config = dict(
    norm='layernorm',
    norm_eps=1e-06,
    dataset='wikipedia_en',
)
MLP neurons of a small language model. Each row is named by its layer, matrix (up: input weights; down: output weights) and neuron, and shows model dimensions 48-111. Each number is 128 + 32 x the weight over its row's rms, rounded and kept within 0 to 255.
After each neuron's rows, "fires before" lists the tokens most often just after its 100 highest values on Wikipedia text that the model never trained on. A number after a token or word is its count.

L9.up912 [156 199 145  66 115 116 103 116 130  57  95 163 118 119 129 125  79 138 115  87 168 103  85 164 129 106 113 110 120  90 123 138  96 102 108 134 173 105 143 157 134 134 101  89 141 148 178 134 148 115 189 130 105 138 149 141  82 126  44 173 132 170 126 105]
L9.down912 [114 142 130 165 123 112 155 140 158 143 190  99  95  45 191 155 126 188 142  75  64 191 185  89 146 146 184 111 132 154  87 162 171 184 138 119  86 172 142 157 114 195 139 122 144 103 142 154  83 114 162 126 137 158 139  62 128 134 136 119 107 129 126  99]
fires before: "2" 31, "1" 18, "he" 13, "ated" 5, "al" 5, "i" 4

L6.up798 [110 173 111  96 157 177 226 111 194  69 137 123  88 146 151 114 145 163 120 153 126 158 108 117 151 126 151 121 146 126 178  98 143 128 103 136 137 184 162 115 120 155 135  85 114 162 112  83  86 161 132 110  96 124 125 130 100 157 121 146 161  65  82  95]
L6.down798 [114 107 135  85  71 160 149 141 165 120 105 148 146 132 141  82 115  92 178 126 110 127 125 138  60  36 186 115 130 101 105 173 136 107 166 243  64 189 122 144 138 114  84 151 165  85 192 197 162 147 114 190 116 115 168 147 101 104 111 159 150 114 155 149]
fires before: "\n\n" 35, "ear" 12, "c" 7, "ig" 5

L8.up747 [ 97 114 124 124 149 213  92 134 128 123 117  90 167 147 120 166  63 110 165 114 103 115 112 126 162 141 160 122 137 142 124 173 104 118 120 115 121  47 133 148 179 192  87  91 136 128 173 152 147  43 173  71 128  99 140 101 116 159 141 160 106 118 161 123]
L8.down747 [200 160 114 128 113  90 183 155  76 131  98 141  95 120 116 114 151 120  95 115 108 165 129 107 147  91 110  73 148 158 126 167 141  96 161  86  89 129 118 111  98 110 137 104 121 149 144 138 160 151 125  95  91 131   6 114 102 101 175 211 105 107  99 141]
fires before: "==" 39, "===" 11, "I" 9, "The" 6, "O" 5

L9.up478 [ 57 155 147  83  91  96 131 115 137  60 171 128 104 131 111 134  79 164 161 145 210  86 119 149 105  40 158 118 159 138 170 178 101 124  80 118 166 141 127 135 152  88 120 107 148 130 136 118 144  91 113  84 117 137 141 140  94 159 162 127 110 132 100 142]
L9.down478 [156 128 128 144 113 134 145  78 159 158 135 156 118 161 161 133 120 123 135 125 118 149  37 155 150 143 118 144 170 167  83 157 153 150 125 139 144  89 129  71 140 165 159 139 132  28 126 121 100 133 188 144 134 132  76 125  64 167 107  95  73 123 122 120]
fires before: "1" 18, "2" 18, "ver" 7, "p" 5, "e" 5, "3" 4

L7.up349 [167 128  90  70 140 120 167 124 181 104 155 114 126 100 200 157  73 142 121 162 142 123 106 113  75 148 124 120 138 109 141 142 139 117  98 165  95 139 135 148  84 133 152 135 129 219 155  86  70 139 137 105  82 117 150 134 144 119 131 150 113 133  81  69]
L7.down349 [139  72 151 147 138  65 105 126 107 107 144 112 132 116 143 107 177 148 124 147 134 125 135 130 167 106 139  87  92 152 200 148  92 125 114 182 189 105 146  77 138 124 152  68 171 133 120 113 136 131 142  95 131  86 154 175  83 118 120 184 124 150 120 128]
fires before: "e" 12, "u" 11, "er" 10, "ed" 10, "ing" 7, "s" 6

L8.up181 [137 167 141 120 163 105  97 137 121  70 127  62 129 169 154 120 155 158 146 179 140  98 149  96 146 110 129 181 150 143  88 124 192 111 131 178  90 103 181 139 130 123 125 111 137 150 134 116  76 167 142 123 147  94 159 147 100 160 170 138 122 155  90 104]
L8.down181 [145 127 122 145 117  84 146 137 103 137 122 145 161 100 140 113 175 149 150 121 103 156 148 130 141 100 214 157 107  89 103  95 146 108 132 105 153 114 203 129  84 140 149 117 151 132 102 127 103 144 169 113  98  89 133  83  80 134  95 130 111 110 140 116]
fires before: "ud" 41, "u" 11, "e" 10, "er" 5, "us" 4, "ent" 4

L6.up110 [178 114 127 165 171 106 175  70 144 141 130 136 159 134 131 125 188  94 129 123 147 108 118 102 167 170 125 112  96 114 139 143  56 138 101   7 162  84 154 170 159 163 173 113 106 111  94 176 187 147 204 144 117 105 157  86 114 176 110 145 188 104 117 104]
L6.down110 [120 174 202 145 149 115 117 157 113 140 107 134  93 127  60 108 170  66 124  70 141  59 131 157 106 133 100 114 135 163 146 115  93  77 112 158 150 123 133 180 134 104 131 133  91 107 133 136 111 138  96 147 116  81 122 161 119  80  52 180  98 155 128  88]
fires before: "m" 25, "r" 15, "om" 4, "l" 4, "b" 4, "g" 4

L9.up369 [104 137 104 112 143 156 187 134 151 188 174 142 161 137 151 121 135  73  21 117 147 163 157 168 130 100 112  95 111 127 163 199 175  92 100  88 119  90 164 153 138 153 209  88 163 167 147 117  98 131 125 106  75 105 148 129 109 161  71 168 101 154 116 158]
L9.down369 [126 170 177 160 133 137 111 137 108 155 160 108 100 139 166  98 128 120 132 156 168 105 150 132 137 158 128 149 148 120  88 126 112 122 148 125 141 121  62 105 133 105 140 108 182  72 132 191 103 130 121 131 101 128  99 168 171 163 175 106 138  75  88 137]
fires before: "er" 24, "en" 23, "h" 10, "t" 4, " |" 4

L7.up161 [104  81 148 140 107 165 156  93 111 128 166  78 106 120  71 120  62 192 144 126  94  98 118 121 177  84 176 180 139 135 105 121 152 131 114  68 177 125 132 157 154 137 163 137 175 132  93 165 134  43 171 113  96 112 156 128 112 150 137 172 104 112 155 105]
L7.down161 [124 196 152 151 152 125 120 114 107 120 109 127 125 173 124 128 166  88  61  85 122 122 131 200  85 127 122 107 157 120 167 108 134  96 167 143 136 173  93 178 110 138 107 149  81 128 200 145 166 128 100  90 169 137  88 106 133 136 122 167 125 123  98 126]
fires before: "==" 24, "d" 12, "===" 9, "-" 6, "=" 5, "S" 4

L8.up760 [129 152  95  97 106 116  95  96 139 114 148 115 180 172 127 114  84 155 135 200 182 129 125 106 135 162 146  85 109  78  67 128 193 104 107 143  87 203 176 113 135 159 164 153 174 191 146 118 101 227 170 113 117 118 127 138 140 132 157 142 127 151  99 103]
L8.down760 [122 104 163 170 181  68  94 128 119 192 140 141 138 161  89 164 110  86 138 188 113 167 132 115 127  99 177 130 123  88 159 129 154  98 119 135  99 125 140 152 112 123 131 117 102 110  86 138 165 152  86 128  98 169 106 126 122  92 125 170 100 151  88 106]
fires before: "l" 29, "ord" 8, "er" 7, "u" 6

L9.up578 [108 132 111 134 103 148 126  60 173  63 121  92 130 167 105 125 121 189 168 153 183 104 135 129 123  84  80 148 166  51 127 108 146 178 114 113 137 113 124 117  77 149 160 129 217 142 109 132  82 161  98 150 109 112 152 141 119 146 133 174 171 141 105 103]
L9.down578 [176 122 129 173 103 123  75 149 122 171 177 134 150  99 136 117 126  95 108 105 105 156 111 134  84  98 188 106  98 174 111 122 195 116 109 131  87 130 137 118 146 133 171 137 102  70 127 171 141 158 128 105 177 119 113 107 115 158 165 117 153  99 145  94]
fires before: "s" 27, "m" 17, "p" 12, "e" 10, "t" 5, "mer" 4

L8.up614 [124  93 141 153 136 145 146  73 188  80  99 154 134 114 115 108 105 148 128 123 157 152 125 133 217 101 142 172 107  87 189 132  76  72 167 106 211  91 166 137 168 134 156  88 162 171  90 104 103  90 172 137 153 106 144  98  82 157 106 212  71 103  60 114]
L8.down614 [141 116 120 126 223 102 104 125 113 140  96 179  78 122 124 134 115 145 143  79  88 134 203 146  80  97 136  89 158 109 111 148 119 147 170 176 143  84 124 129  91 168 155  97 123 134 112 132 163 162 130 105 136 108 109 154 153 150  85 148 120 115 117 101]
fires before: "ed" 12, "th" 12, "g" 10, "en" 7, "m" 5, "ge" 5

L6.up39 [113 129 132  79 106 110 229 106 130 148 128  92 130  99 114 114 102 168  97 117 135 130 142 140  92 144 110 106 158 159 121  53 126  99  84  39 145  93 135 123 124 110 150 127 142 161 225 141  78 181 107 132 103 121 132  77  88 152 145 115 188 140  94 108]
L6.down39 [161  99 171 209  99 120 132 174 123 127 116 121 144 102 145 143 161 103 171 161 117 155 132  84 121 115 174 122 112 129  90 151 149 135 176 143  89 192  51 112 101  85 114  87 140 141 118  84 135 113 108  90 139 103 147 131 130 158 135 130 164  70 162 139]
fires before: "ig" 16, "c" 14, "ear" 12, "ou" 11, "p" 6, "n" 4

L6.up93 [124 132  59 101  91 109  98 132 135 127 124  85 139 136  65 166  75 177 185 150 145  97 161 104 139 122 129 109 141 109 124 153 136  99  64 149 151 109 157 182 104 139 107 125 122 169 118 114 104 127 145 120  98 107 145 161 117 138 171 120 116 122  81 152]
L6.down93 [145  88 113 132 155 135  95  88 140 160 197 137  92 131 117  97 168 128 173 133 111 148 172 167 147  86 122 141 151 146  69 116  97 192  74 125 164 122 123  82 141  89 159 140 155 130 147 138 139 146  84 142 100  89 102 118 131 147 132 123 141 147 124 102]
fires before: "p" 53, "m" 29, "b" 6, "e" 4

L8.up854 [152 141 127 110 112 199 139 220  83 203 164 151 116 114 152 124 105  84  69 122 119 137  99  98 113 191  83  96 157 110  91 199  75  77 104 172 135 103  93 179 120 114 128 142 159 174 173 111 104 112 144 134 105  70 161  86 190 131 111 121 129 130 171 161]
L8.down854 [100 148 160 176 131 113 111 181  87 178 122  80 172 163 101 147 128 198  64 164 111 101 130  54 168 182 128 131  85  94 173 105 146 145 123 119 161 197 103  64 171 102 121 132 114  90 136 102 144 118 107 127 168 153 173 164 111 170 150 114 104 154 121 134]
fires before: "all" 19, "er" 14, "le" 11, "y" 7, "t" 6, "or" 5

L8.up316 [147 124  99  49 131 178 152 164 133 123 149 116 117 165 141 110 107 130 121 159  70 149 105 121 189 113 155 130 201 115 132 186 192 108 100 114 104 122 101 106 136 135 140  83 158 125 134 202 132  74 176  94 117 166 148 135 120 124 152 173  99 118 155 148]
L8.down316 [120 150 140  99 110  88 163 177 113 158 125 118 170 145 107 133 175  94 133 120  37 136 131 152 180  97 144  98 124 189 135 136 115  95 154  20 101 150 121 118 155 104  94 156 142 145 128 112 171 137 137 125 174  98   8  97 113 112 172 147 114 126 106 131]
fires before: "==" 28, "I" 11, "===" 9, "A" 7, "|" 5, "The" 5

L9.up644 [ 73  94 159 106  87 161 100 135 188 143 119 113 158 150 107 143 112 171 142 176 111 119 157 137 117  85 151 123 167 116 122 124 173 110 116 122 149 157 198 114 134 158 131 117 169 151 122 206 134  78 143 133 133 118 131 119 180 150 185 113 121 115 154 103]
L9.down644 [139 212 103 131 128  96 137 102 120 130 128 150  96 141 146 126 162 131 114 183 151 151  90 136 122 138 177  96 137 147 133 115 120 140 124 101 165 146 105 135 120  99 108 157 123 116 164 190 179  80 134 152 141 101  39 128 175 105 137 179  84  89 186 118]
fires before: "=" 22, "===" 12, "S" 11, "==" 9, "M" 6

L9.up296 [128 127 102  73 167 101 198 132 183 155 142 124 192 121 122  34 145 101  86 145  94 198 126 144 144 147  93 123 151  73 111  75 184 127 171 116 175 151 180  86 176 164 138  79 125 156 173 138 148 130 127 129 116 113 148 168 115 108 103 119 136 198  77 151]
L9.down296 [114 122 126 170 143 155 101 130 124 143 120 194  84 112 129 202 180  91 123  73 168 144 169 127  83 136 142 131 165 110 143 181  76 107  98 117 133 106 107 146 110 118 190 145 150  95 140 155 125 160 172 136 126  64  89  81 174 134 122 107 141 110 141 140]
fires before: "en" 22, "er" 19, "m" 8, "her" 7, "or" 6, "ian" 6

L6.up297 [139 145  88  98 180  83 162 102  98 146 143 138 104 110 200 136 138 102 103 143 133  95 101  83  86 135 163 175  43 133 129 170  89  96 100 137 109 113 166 164 178 117 133 152 125 169 203 157 128 148 125  96 104 141 138 120 110 169 109  98  70 153  72  96]
L6.down297 [145 155 117 145  70  93 116 166 167 151 157 122 117 146 117 121 128 160 113 130 205 112  87 179 127 124 146 117 125  85 149  56 194  88 191 199 113 101 110 107 130 117 118 131 104  78 123 113  78 145 132 129 137 126 165  93  78 126 120 137 123 102 161 102]
fires before: "0" 40, "m" 17, "ing" 15, " " 12, "ce" 4

L7.up353 [176 153 106 139 131 110 169 106 125 172 157 102 128  97 140 130 112 180 122 108 141 126 205 124 149  91 113 156 139 155 141 153 104 101  80  72 136  78  90 134 144 138 130  78 149 140 114 173  93 137 172 126 121  85 139 104 156 133 117  92 143  68 163 156]
L7.down353 [135 138 144 163  80 109  65 167 110 134 131 124 174 156 199 126  88 149 140 106 160 153 125 101 149 113 199 112  87 145  80 106 190 135 195 131 140 123  85 117 179  90 129 210 130 113  94 165 188 165 100  80 146 202  67 167 154 150 121  92 173 123 126  80]
fires before: "es" 28, "c" 10, "in" 7, "h" 5, "er" 5, "il" 4

L8.up381 [117 131 176  73 183 127 143 137 127 117 107 178 137 170 122 129 140 143 163 141 123 135 187  94  89 140  63  91  51 160 119  91 119  55  87 123 122 148 136 116 124 117 171 138 139 200 185 129  99  95  95 112 152  93 143 108 127 139 125 138  56 149 119 121]
L8.down381 [183 127 141 164  43  99 160  77 128 182 130 103 120 124  97 135 133 130 110 121 186 147  98 133 140 120 126 106 106 153 126  55 109  76 148 162 173 134 133  95 128 172 113 140  58 118 148 146  64 191  83 140  73 186 134 112 150 118 110 146 114 131  92 116]
fires before: "st" 19, "m" 17, "e" 15, "d" 5, " " 5